MLP neurons of a small language model. Each row is named by its layer, matrix (up: input weights) and neuron, and shows model dimensions 48-175. Each number is 128 + 24 x the weight over its row's rms, rounded and kept within 0 to 255. Numbers have three digits each.
After each neuron's rows, "fires on" lists the tokens most often at its 100 highest values on Wikipedia text that the model never trained on.

L2.up342:121137103180125117119115125127104081098126097107142133183118116114144159134085156169179145142123167108135188164111152113151147119155126140150150132057122127159124172131134131160126165142085158153135115104142145108106113124115139118108103105100121111137143079148165129144156131095144151114132132075128086098127103125143168120112138162112156142151111128138115122152119115162117076112152
fires on: ")", "C", "|", "E", "F", "it"

L2.up217:119111142128149142123148118154130103112109138163163132157118108112135101073122141116143094135137113075109119064138160100123095138115135191172170122117204127126097135148126128144085131124117158111103108117123123115086094059170174132138118119098153110139101079111075134127135114116097124134137112137140137126107136128109130133150122195117138149119126124143135098130097088126149114113143
fires on: "il", "at", "ent", "re", "y", "ro"

L2.up666:132119132142116139118132139143103122131151103132136163123091205147092095099112131083170103117150116112111132113129120092165093116114114178204151137103128136108120123152133154100062122125137136121125076104147107081120113080161123133174133098112121123124133112100108148106145138133114172151155095127152133139115125148151151126142105180149129140173149121147143110106128126097131109112131
fires on: "rit", "ro", "ork", "are", "ent"

L2.up66:131141143142135123121115104118146126115088159137171137140079120112122111137107158133127138142109152165124154161088138093140170091113124091113124115082126106184125113113167141154114146145117166106147093106134096112110124127122162140155122110125157120145098094144099134135144125104118160153137125075108119086114140114124153099116137135107140168165099125142144139138068114169125096157155
fires on: "it", "our", "|", "able", "ive", "ec"

L2.up522:105117119126128142133094114180103089119154147148157135185083159058121132152048103126127103106122127103142142138111151109139160092126121168133144110123145102130135100139163114098067095114141159167144118109160134129145127132180120120105103100124131107141131094061116144164172097126123157097157129115119123139179122103131156084074134149128154128128118108127124167146105104131115102129115
fires on: "p", "ent", "ant", "ist", "ult", "an"

L2.up803:150125117140101132144124107133066129119099147164137159137111142146157114062088128153131102127146107130088153098132176091108075108108106126207193115137147156130112111149140127124090136162118126152131122113105106109086115111145150097149130083149182149124122093105072153142138135160090141157164117111156100150100108129152115146121122154101120117102130133138132150113121121109125103142105
fires on: "om", "ee", "e", "on", "op", "is"

L2.up375:137080126129114128199097139166105071122130106158153143151141100094147140122087114135153105153127157142100127138147151106147125135106139124144144133115114157153122108169154100102078124120111115105123147115164104105095091130116136097122125096140148170124089104111115166071107124104096132089140130140151144113141099115156124089140148163146127123146099140123132091119145144158115120142121
fires on: "ue", "et", "uring", "if", "iv", "ash"

L2.up254:142127148113093143082154156139138139095129120097142162140134102111108159109152126113174096057130131129130189128070108045117113107112127122106094082134172123175172178148112131105134125125125121164192133123108116151108133132134109095122127128115102108069140135147138120102131159067095133126153083111116157164148122103130119148108122127136134120124110120085135124137159119147147154129122
fires on: " new", " out", " him", "inal", "way"

L2.up688:138143104119122140113152141161104109137154096154134148147124137167102115095098152128136104103131140093107134131134120138137084113113122139166145123123163164119134141151107153151049116112098125111138082097106096097083123068146108116134125122145144119105119116102104152150129124145088170149128102096162122127149143110118172092159097177129122153119130146132146152093102100134106145107119
fires on: "om", "rit", "it", "inn", "ent", "ear"

L2.up625:138121123117135059188133090175117105103072120124135177106130131104119105116129117115104125167108108110167170092142137127098083107141099126112170134123150167157076106133163138070098110130093091121126133126123132091101128146138098103154129134158148141093083152072128139111130109170136118131119112109127154175170140118153114150112094159154092125096104143101140124129097151110135151145117
fires on: "ver", "if", "el"

L2.up618:134094078112122106175146126161130128136116137124109145101119126090114142146127061149124124127129126115169121103166134095130105148158102129183136157116153145129126108116150121072126137132128090131113129087115135130121072152146116134175179150168126103096109151167169119137115114157129128131117143161056133122149142161148152144140139092183107129118131076124111102149084117113114101126121
fires on: ".", ").", ".\n"

L2.up198:153116136189087139111123104133117110091124117140142152166107160134125112071119135096150136114092113120099155083149159092128088105127097129192181146119123139116120112148138125128085134143105111130133117115150134075091116125147125131136110087098144161138129115103107133102143097130111136118131116125182125164128124108144112116144117167106118111132135119114141101127098116113139118106144
fires on: "if", "e", "h", "w", "om", "hen"

L2.up439:109124130147107105114117141190088086086089129148157168155085176116127106115130131123116132121133132137163144113183144117092092107162114104128152149115144168128112144164131084117129116155115145091102080147143142078134166135158104143156145126135145122113124110097130133143140138160118154136125140143098131151159117108126144137140108163161137161142090132128142124154136107156136082156102
fires on: " ev", " on", " also", " s", "fore", " not"

L2.up399:084113115114127079197082118143108109078094144125119159102127120142090105163143095164100077142127152132134135131154116091085132145140119119134133129113139153176084121153139127105135105106116095130145142135143103131114105111130147132165135155130162218106118136101132133149164145125131112155122159117075129108115164102135149132094136168137120131116136144133122127108094106102099119099108
fires on: ",", ";"

L2.up662:106122098139157166124143144151102104074123127153147144146091172117139091104091135161134138089157112139144116134188142109111123112154132128131135156135164157092096111130136082142114115141104146096112089145138149075098137117151127103155160138159151125122127110102157137115145107141128143147127143126121125158171128110150134129139100143182154143121129066139135124128114095151116106142165
fires on: "ated", " d", " also", "re", " includ"

L2.up371:167135116110124157141155088146096119107123103165170134174090129123118105086115132109171109106114135067111108133137133127130088103120097136173155145110154117139119119178134113111107137136047166132136113120125129123076116079127135093124116100121163136089107085107085108130141146110129140135129113074133141124139124129122135125119121142118085159114144156134137126113137089117147093074142
fires on: "and", "om", "o"

L2.up288:089113104126131120144096112181136141128110098121108152131121117082090110174135112139144079109147122118178172142101201142110121119126107106149131132089155162163113122153161121093105125132124070118131124113163133124100112132161102115177170148114144152133125145077172130108168123145166112165157143149112116131145161140143139105110119160131146117117095124099134153152095119135159116119103
fires on: " (", " \""

L2.up908:178120127155115127115128141146114086080087151150174141128100118156096127106123139114145088112139160105113115159164136110120136132108146139176124139120144118112104153151179130120110120122112169131134107107184112114063109084122130121150077070163180157139115056126109181140144121121163119133130132096122130113107120121144159113105132132128149119125148134131121097109067082122146138139127
fires on: "ch", "h"

L2.up84:138132103135124122143133113113107120107131157102134145135092129111147142101128123115137092132131118082149169094171127155095083138141113142109118133121149162142117119151133100062111096102105112091117097116151128106098050151139111099112170144143148110063104173072152147118116137156169096164158118138125155094162196127097120113121142133150127101124139107153084075129144127155136119124136
fires on: " from", " year", " h", " time", " in"

L2.up453:105095122120129063147098088169103115112138143173135119145098197089120115128117074143140102123135157127144144166148155092125149138125150135156152137123140161126096106137180138106115125144128128130130133102159148138099118117169144135153124147122141132162127115105117122177162123139082138117151151125103127152154099112153196134081125129121145172106146097107160138104133136127116104134113
fires on: "ant", "er", "c", "p", "ic", "ist"

L2.up864:097101132118125161143162101162115071101130116143125191157148133112115140146143135134164108107130127091139144080110146153082113143147144176129137100116187162147138097158141118130119117105062130108104144102131131127126089113172130129106150109149141114088133105132133105099151142148126120113128099123113092121160151134119121130158162125123119109105096112133128106139109105124153113100122
fires on: "p", " f", " comp", "ent", " be", " is"

L2.up230:126135138130133130127138114167126097069131126134128089138126132126144116097092136129157149182127159142101161172107136080128158104143084125122142191120116126182136106142151102084128114089119106141150128082176109098114122127106139113117131068118131171122108118138154127112130120141136140115135142104133152126121121116159144098150126168124138196149141138107123136151091147113144133135123
fires on: "if", "o", "ot", "et"

L2.up38:108135117099139076124127139110136132144135174134170115097138114050128159148128108144119130080147153107157146122119153126109120132185130099099100139102123122129095139171139086121126102146134090104137138089133118131113138137121142114104182159174115114111085163148171118114129131157121100096153161125098113143135134157142155175124132107169135150129130088101130138176096140137091128168155
fires on: "in", "ant", "re", " j"

L2.up752:162126124152093128139111104177126102049107125143149116155112106118113111059124153133095088136112131063118105131137131105127128086126094161145155133148143156107109102153112152122067110147124143095126107123125148133116126103156126107138111123130176176105106111115126125139114127091135108109130124097109141132108113133170123127081141154147145101145139113145125111141110124099133116157151
fires on: "er", "at", "h", "ch", "her", "ou"

L2.up430:109153097117179090140083150129125060145151102147124123135112138119130145164113076148151128154140140146117158112130124126067108108133125106114111130137180154114143148172145084100133140118132127142115150107121120122132119102135097115124145101129191163105111122112131140100121130187147116143138120160146139132138170152117131116143151098114141115144100109109140128162126112115119113132155
fires on: "5", "3", "2", "8", "4", "0"

L2.up794:125127091115107094163138124136139125130088135135119186123115171150112094105096124152128091132140144104107130082122144079096105170127125157156130122091152164141120108121142128100138117114112118147171128139148119134085041129135111137159163124143148106087111162087132153134141107161158124110126083113108129121136156138108148140113128145162096129139130107135132157131037112102142119117113
fires on: ".", ","

L2.up376:160139104130148083122106148099112099126135121176135140128099137119163130100096105131091107146130135111110151110164155139097140123132126133158118148110139131109154118150129111109138133121127112145114146132128118137137115091136079141129140106139180138133095107135115134098107160193132135083145087117133154123146175173118105136107146119098134137121154081123141120156135153134166138123145
fires on: "s", "5", "0", "7", "6"

L2.up574:171149126126115149148137129150103131080146108120121145129157143157148117091104154088148121102107167088093111167114143101123112091128136125204182140136132123117137146169113166146071120124055135160169094121140096092048107097121113109116122093155138126102113132118107161099123119138099105108126114109146146169110181118128142117140118175102124127115125112140097129124120074103122136118109
fires on: "om", "ow", "ay", "hen", "inn", "is"

L2.up742:143118141112141091137144143121155153074127183102126154114137145130135154143096131131146107163154152148115138122132162037152102143124118145132156156132110115130118109147132103112124128092125131112137083137132135124151123111134108079133151131149157121143103144089153122071115125120163162078140131115104134137115149147124132115089132148127143145144127117130122121205106137127134076098143
fires on: "ro", "re", "le", "he"

L2.up306:130146130133104085125139125108116125092114137129122138123094132124150126105110095122144120129115107113131123083137132124115098175127121136146156161140171153120116152122126172092157122115101089135117128138123129113113063140126106142138167125125139170132079127135097181145133145184146168145183167126108127111141208159154130141099138120121113144138149078097180132113117122124130145107113
fires on: "es", "ts"

L2.up187:140108143128108075140124158125150120130093104132187128171110138095134073120127089143112122129139120139122155098155170132058130123141132120106166133140131095143127109114124142083124089101115105075119093102111148134115153108133142142176125103170145154112130133130137128081181101149136145160134130132145116153127109131118126104131127162142136118098128126129160121100124131138172103115081
fires on: " had", " have", " has", "S"

L2.up56:118127138121136083172097122107106105120119169135129159113109148123108086134083086152135107092159142094126123078163128107097120138142097156123158170092162117092096138149174125092131101145115124118152117127119131123101147127132159106114151123122167134141115132103131169142114176123139130169117146151087144153147146125119164162110105153147117158140141094115149074118082115131175081152116
fires on: " e", "fore", " ", "gan", "ame", " loc"

L2.up528:163119148115139123128122142117142098125107176151170190133143126127121130136129131168148170129089107149094132103164122139092116153129115180085159182145115100155122123122129115092138123134124106079154123085090086135134120131101141118128104117159155163119135122128136127111181103186141119140132096104127131169109115161132131153144144131105113116162122067080124103130148132192169129099092
fires on: ".", " He"

L2.up78:142101123106120080158099064179128125100131127169134113101083124109111147179137126160128113136115168126162149123149167140109135125138108095108121117133129160186106141129172107125103097161122090108154120130153142124139103107124133104166165179120135154114111164106130125108156170134144130181133115162091117095135172111155154132126128131159106135127101107119170144140075106129136125123145
fires on: " \"", "\"", " =\n\n"

L2.up702:129142114116124152139150134139125122112133096194165138150129177128135123100127138125124113127116132089094138079152105105156127125137128174192189167100142129127083124150157126094112129148064124148119128113118097121111147097172146123139090103123149173109114105084093139125154151143136135140128089146134104134136086126170141119123102183107133136111124125141122126117126099119153114112103
fires on: "a", "ant", "ay", "in", "ent", "ro"

L2.up697:125136145135109097158129122117107128099091168134184143114132101119138134167121107112147108134095190087110188159075121129085118159160123102128161158114171120138121129142136111141135116125111106138140116114139107114124103128095139099114096114149187162113085190160101147148146119133167108142140164094121102113114132115138116114104098143130138148110124142106137133089069081123128136099106
fires on: "ost", "ite", " it", "ide", " more", "e"

L2.up346:113113102105117086141109126131078125134080116122136168115113162118109115145144081146123100095145110117141147100143152092064126149119093109151123126124128190157109124168144141140118153099114082140113085111115130153147112114097140122163134129134167168066108138103144129118151145178161133165157135155120133143098126138147156146081087133146115136126116142135130108072092112131153153128067
fires on: ".\n\n", "oun"

L2.up480:101100125082114094146164122128136134130093130158144144121131148086144121134110141169128104130150098174142143097124143134070125152125116125158152170140132120118123106120167121074106110100115081091109107092085135118148128122127100124147139123128175144133125115145142143118113135214142110139133106089114111185105121139112118175132127136162120135127098108089117126109140136094164128120112
fires on: " He", "pt", " She", " he", " was", "ut"

L2.up604:131117098112123122194131114131108137088066107151157141144098137121142146120149126151105098157105138107131165146105133096100126123166123125127134113113135115181107114145123147101145111126147092118143114122164100124075087130136133150170146156130142140098103157131123186169149145162118111121111143110090121103119165100104110134141150133159105116095155134158123110098062075123165128123118
fires on: " and", ";"

L2.up923:128133157134122130128136110155120150129097173155102145128143137167149135140127120106132099146110109144124154100117118114074047129131153122148137157132172117143129135115147126108130132108119109117084122146093096114145161105128119137146123112127130149131152138154062147142142128173113149114143103136074155152102106093103125140163093204113085126131106149129155109138140115121165124077091
fires on: "ly", "ate", "ow", "es", "il", "ue"

L2.up623:168120097128140150159164120109095100130139112177173196111115164088126140102145140131141105166137136087091158135139108109136092136119116143146145167118174142147126095140135161120108133137102106140156112163122116143117107096163118091133140115111161140101123097104094168150167169123111121131174119155115143132137109115107128149100114183127112097108107139112161160145117089126145143106149
fires on: "art", " Feb", "ant", " team"

L2.up199:138113139123176111151146139123123114124121142121125137125102138130124141116104126131133072123152134112123125072115165119096137151157067145111106141084185155157113129183171092087116125122098124113133118104149110124118078121150121111115190115133127115135087101127151129122128174132165092166158153155096130144149181133136130131089110128174097106113099130127140089118093137108122094144146
fires on: "ad", "fer", " ", "ward", " e", "ate"

L2.up879:137112124111137061145101108086138132123103151114119153113109146139103114113140063135132090115171138064155146133119143134126125146147125131115136135096133125128075142138127150116120101092147068113156134121115108099137141115170176143146159143118125146106103152137141092103158161177155125119165139148072103160132175136114130152157128118161132137135166116114141105112124136111162087171094
fires on: " as", ":", " into"

L2.up299:125100124123119121153098118146123065100092133122159127127117136124135128144094131151147124135134176151116174143123150069116129116119092147120154143085114127171113114172158070084107106113097149119173138123171124068102113153143132106117122119110155151150086096141148148098118107133135140097117127092123150127131128122124145093097142169133153169142122132125117115177126143128112115140133
fires on: "et", "if"

L2.up724:118147091165125102147134097136154143127118138130127146114129170099111121113140122126141074138105128100109157091130120103101125128142099159125110130094184161137060122162137100120132086095112091107133127070149095122105062097151123126124142147168182148064119129094161166168171140172153120111137098128137134145127170149132142111126090119122102147140115126140150100107088104123128140124134
fires on: " in", " from", " with", " between", "="

L2.up521:138115103138130105164100096126122108086131173147126122124106121106127153104088114138119119147148150087113151097109127124138154085138092150161178148065101123102143109157147108099131159110132147156157144154133119099109099061141113132142138142110128113108096082131156123148153093111111122115148135124141157098139154147156166107079128154124155170160106065124130147145115119146114120168167
fires on: "at", "hn", "ant", "ond", "on", "ut"

L2.up92:134119127131104131153120125121108102092149114162136140166107144148131096102094170116160113129115151072107109123119132106107078120143120132168143122096165118127129118158149152124106115107080125137127121130136107124115134129164124148125133123131172137085126118138101161128167141133107116170133128125137146147107119127114132108129098165112099106144134141148182111096146113126124129094125
fires on: "om", "on", "in", "ar", "hen", "ip"

L2.up491:135134119164108147126125141141087085108143114179169180186122140158129144078101163099139105136151151099102123079117143122157109134123123173165180135117182136114131117132121164147083104152083135168122092128145125091147137078146107119109102093103184154129117112134084139133148103128100139134147102112134127110129116115136131140134124139124139109135120124119179137112115150140160124111125
fires on: "h", "e", "w", "at", "ro"

L2.up83:130117060113122077158141121156120136135097130122124154117095129119101114130123097156143096123107117120159124089160127132096119154158124149169142121093140138117134106117153074091133129121110117124146154094131110122099029138152095100166149150154132141076094125169142138108132132135147091129116130120096119123125169159139185134139124121181114132128126081122120115141088119115128103138119
fires on: "."

L2.up174:119127133115130126131121109136131138076105148133129170105064141140099090104179151118108119143148110117162125136148142117083098104129082112139117100108126149124058118135169155138098138121119154108107083133138117086072121119147115080164133152144125146103103136076099123134096120117104105191134131163126144161130139121116118162135141163206129132109104133131164088092100141148124136140100
fires on: " and", "areer", "ew", " one", "ver", "ague"

L2.up920:147109140119126085185095132114130107128124128132146153178066155096125099115108092103143130100154126120120142086159181124112096099154089114111131137132164103124121099106158115097110127114088150101145127127107159120093117131131143091116152132160125123119115107127128168107141131183153098169096127125145104156146202158078135157111115146147110121134141111111156106121089136138124107159107
fires on: " had", " their", " e", " have", " has"

L2.up469:147118129098096166140144137119097123148125109115173163152117157167104116135128139109162105151157128080099136086109115102123093104090147180150154123124116142143112127169125137117085153113090168128176115103152096125102094091155150130135117126114137111134142123072121165126131144139109129126150108111148109087093109124117143106114108191139114129145131141159128107089128119122131101092097
fires on: "ork", "rit", "ee", "ent", " &", "ro"

L2.up683:093128139119128106176137157138080134129122169151129156134121101079115172122108143140142106148120132158074136115099129138131144127124117129121125120113157137158097138115218097096084111095120112137133156130145133124106065105139150139105103144164173199086083122129135142130155164137114114140141128128121128127119148140161135157105132129143118113120106113112123143117117107098183153127143
fires on: "erman", "In", " not", "ace", " Part", " more"

L2.up36:141121112146123131123142139165107131109113177175123174134093180108119129134142091146119101115116118119145155171139144138085109152118135110123093172147153171109105100130149121110123105106133097096145094109115159109146155149140143114159137115146114137144141167131139100073126114186137103151106131098088090168102123088176154146141091117146125137137125148129149076161131120142146118153106
fires on: " in", " at", " f", " kn", " to", "hed"

L2.up757:116102106104134057159134128119104112120094145125124165113104169119108105123135072157114135130157120134148134116127159087108096129160118141184149135082146145115103118121145118106115127114106124155136111132143146126130098097184113129186146130127147164116135138130134142128138126178146145121112144143113161133133149142117136158104124140156106118133109096074119131132088122106177138119102
fires on: "),", ").", ":"

L2.up171:125124103140127104156131138189083108074131171158140156128061124120139101124143092124120119091162133134175127136156169135057146109128112118113180149115143118136124101125150087101097124119082144119086097124110142094116128131130083095174146121136128106118082151114145113130130110131122130146109121123107123149129136127149121157132135123171152163099138119136125116102109100145110083141090
fires on: "oin", " p", " kn", " not", " also", " h"

L2.up77:145083105167152099144109145165124115094124125155150113117088190092101112107131135120095152086159170149151131123161154134130125122151120146145126154104104175134096123120143134149096087105102170130138104116148139087112166112148097143160149144094111126149109134121141129154147137096120156134122139136091130145163127132189115164133113175177128180160125049118129099113129121146128114154175
fires on: " l", " st", " f", " k", " kn", " includ"

L2.up109:125124144151089136126140136138129106103122114163152192177135188141122109102130142104150111133104133088114154116142131114125093146117125148198170124095140129150123118164137154134089128105104137125144107141128132092082121086184129130150111097104161137119125124147084131119136101113119152089121067106142134144137125108089104111145119147108143106121142131117130119089105136164146114117127
fires on: "h", "il", "ar", "hen"

L2.up601:140123135162141116132091120167131093080140134162133121137116160136130101129114127119118171095164134130164163169132160128119121098182137138149131168118118120120111148162133134103106131141095139139126097106138161126119151140155124125200137117126114082138109147122139145103100108119114117141121142102105144136173142158163119148142114117163167162133139068136141086131146117150112097149140
fires on: " kn", " a", " w", " an", " k", "i"

L2.up492:151112126132157108130147122191142137100132145115145144085136146078138131111067109149120098141145145113119146128130139106131183121107140136106138155113095092114116153166166060140122090114113155127121140112121134133106102130110147122127181141161184149100070127124150112121150135103160138133156154114098132103130139128150143113080142125092122107118132156094123150195109113152125138117157
fires on: "re", "h", "ro", "6", "I", "ran"

L2.up768:148141159124113134115120112172115092110161093173153142167122159155128114101088154120174110127134121079092133128085116089158133114117118146167185153107158111110158118156138145119082115110118165141127115102122092085123122096152108114145112113087139133102094088124120150114153119116112117146139119121166151138125123164110159121151095156136110094159124129161162132110109079122122083123132
fires on: "rit", "h", "on", "inn", "ent", "w"

L2.up94:136123112106142062105108108136100092115108131141139139132133160090137093108113075145097104134135118150135172120136138143100139082130108113132157180111134117131125139145138115104130123110104134117102088131117116127135124076134150116158154147138191167105081115142127137099136119208165140101132091108141160169144112155116150132134139138120135120111133113099147114111108100116198138124095
fires on: "S", "3", " s", "0", "7"

L2.up226:145115126115104068097122135213114097072135155135155105127128133125107119100132092094122080091135143102125141146115183124080116115118126126105185145130168122129139150138158151139088136152105144061122060131103136108115144127139129112173155153119166122144135152133125087102122102155125141151135120135094123166128138137136116157146117128154130185113111124120175092121128116121136122143129
fires on: " b", "own", "ar", "re", "w", " app"

L2.up93:119138137133154099122112127145086080103124137198131148143057177119112106096105114122126116124140127121158120129161163121087118093131111125144161152104112170123094116126163123098056140160122164113110105102167132106110149151163097128151125153108125119152123114111120112141133157124078130156111133137098119123170136119175102165130136157169153162143101119104105119142134090134138090150118
fires on: " not", " c", " his", " sc", " sp", " also"

L2.up627:102148158107107065146109119152144144114143181142143135078164152142158160117152113120091145143099085111175162125156186132108141149183133091152149131138103136159110113113193151128127112135122083132109099140117141157125156122139096095140155140178136149097132172110129150102107141156159131133162118125105142134125095137141120129131127110106118136104121127111134139108144083096156101103108
fires on: "a", "u", "son", "i"

L2.up193:112141113184131111089087122154134104118136177099136097147096131112123112116084151132137125146124135134118149134103125119138144118160110147111110102081112128115089132170127091126124124124120123152160124147137103101095095181142138099114157098112135155096119077156131137105152132113139170080166135101131138098151118123120129109086135203128142148181141096131129139169137145149093149145151
fires on: "es", "et", "hn", "en", "on", "ond"

L2.up525:163125116130122163136153087135133117102100110186149153133134142144145120090132141102114133130069134106120138124152123137113115101128145147148185156136170113120121096149152123087079111131097142145110119105128126108072127112130154094141099099101180164086131087111100123123156104126134139117111101093134116124109128113128110108142129175135116110126132132110102103116086106122149132117109
fires on: "a", "h", "o", "if", "e", "ay"

L2.up756:134105115108136084141090122153104121099110155140134137113112121125106144114142088201110091126123159142166191135173132103121142127147125098146150156123160149163105112137137147096144143112131110134132128105133130130126140099150174103159157148112155175103109168118169167144155103127140147182157127148127107155155136133149144138109103115145162136116099114108120113153089114158157159126111
fires on: " \"", " V", " M", " Ph", " P"

L2.up3:136112072127127067162153108146125124132088132127108146122092119117114123132114105137135113127104130128176142116126134092125106139138116164184139123087137136131125123124141090090136135105117119142135144110142085140075045127140099122186151150128156144099095136129151128124125112149145126106123111130094121118123150143148187138120119113165106121117112102130112139114062141104120112141107
fires on: "."

L2.up823:147111135122121115133155166124109131133101099180112111124096143110157099069126131117100102134142101107139095134136125116128103104124086104105154098116183139143135115144158127067128114118095153116085070137119144149094118106132062160179181138094138116111089142098099116132100135130106085185148094159105123124140111149105140155106152168161148106153111123144167137114160122114106123134111
fires on: " work", "bum", " film", "way", "port", " team"

L2.up295:132116102091121082161117125136132142076108120103132157148132125132104131136153083147125071135108133136179170135157181112125133117159151110128123154099147153180097135115134122125130111079105090120102114130118113115126122135131165112136177124135151199111107146141155103105159137154137116154129119164101110170181136113161114138110100145123152150092125129137141105137084092123124126106067
fires on: " \"", "-"

L2.up121:144099155116114096123097152144148102150137131154154145141108155105132119093119123174138144147128104096117162105135130105093088128098099135132118145151160118122161162135129112102114105107122128116115126137113143124127103127138117114128135114158154143129123156099135164106188110188140141119154078124150144155105161137107123132149142121149124147199130084126132118143126152158134130097118
fires on: ".", "\""

L2.up635:152108111093105059159106114131076138129096125153146154119141162130117118169096097120141113129153127095170152107167158114095119144134084131116167123123145115134113141135162102072148102133144068103119131128104137127134121128124143120123152119122165168125104150076092150113148156188140096182165129143066112154153176128121164128106100140126120159112119126106135097098065109110134121113129
fires on: " al", "\n\n", " e", ".\n\n", "el", "ee"

L2.up338:129109134162144096138102109172108142108114133161141104157100188111133094117133097136090167094144146146163112144143132116126114099156096116140135153107123145108060134138164115116121117157104125115124080137121145055089170134148120122153158122141131135138122129130136137126129122091123154134121087135085107147147112163139138154141127166138145129153085077121147091138119153166121095146131
fires on: " a", " not", " one", " im", " kn", " st"

L2.up737:118079150151161121103135117182096108111136160150149159123129184122149090094109093133128130085106105112132120123156145118154117150148122130146177162100144142119132149119138097142103148148124137109105086114142147093117171157174165124160129128108163124125103137070128127119102103117120136159144147131097114173142121115142133117170101169189133188161089117130143136133130110164136081117142
fires on: " rele", "ated", " f", " includ", " se", " c"

L2.up374:104107133110121066125123107114136124127124152122148171126142129109119152147136114157124122116148130111122173079135168140116116153128157137123115139115105143159111157124163142090127129111126074125141143109143121146143110132124148096162159109141168161117114137105124145118162156167159145118150088162112117133083166135119150112111082150092125114139082132125133156116092120141129109095123
fires on: "\n\n", " \"", "re", " o"

L2.up775:111110135133128102169163137118123116118076142133151166145103168146154105111130099125125123117131088120129148094109154102073141157112125148151168165144152103155111110119127149092140120123114088091098134157095114111118087139128119125172112114117176177099092146102073140126124117174112147159116133155152115106119111122141127147130140123140116129126136139113192134135119117107153158083097
fires on: "e", "are", "es", "ro", "ite"

L2.up842:114102123159107060142087094221125126086149154175115153148080211095117127143089087122140088102142129092161149129122175105109119098128135157172145138131129138110111126123148122100085131119125089128113128150161135089117143109181143117163135141138117137135131137079121122124146106133119129124142132148090146139138123101184121143103130133119150179141108114118127104112141124112138107149128
fires on: "p", "ra", "ased"

L2.up496:125100089099107094191126128122105124097077118147141178125131134107128084133138102153114079130131159109131140104128154076102114145155137143133118109112151169128104105134149123113134098127129124135149118146138101131110095148139097145159158149134145155082103161114140172153176164154155103117111139124087163121129190088117126145121127153166107141146145133150132111143085105095163116102114
fires on: ",", ";", " –"

L2.up488:148131101148114086133121141177094135121110144155147112127105122127146082101133084143109107098139120108156122099130158108099075158142134108145153143131144148120111123108115150111112109155097087105092052152118128112092158147155116122126154089132139114133127186103122126131127123122139148124152088148099117129151143126138186172142128167162171155130111105114135125121127135115130137142075
fires on: " re", " im", "own", " app", " des", " ad"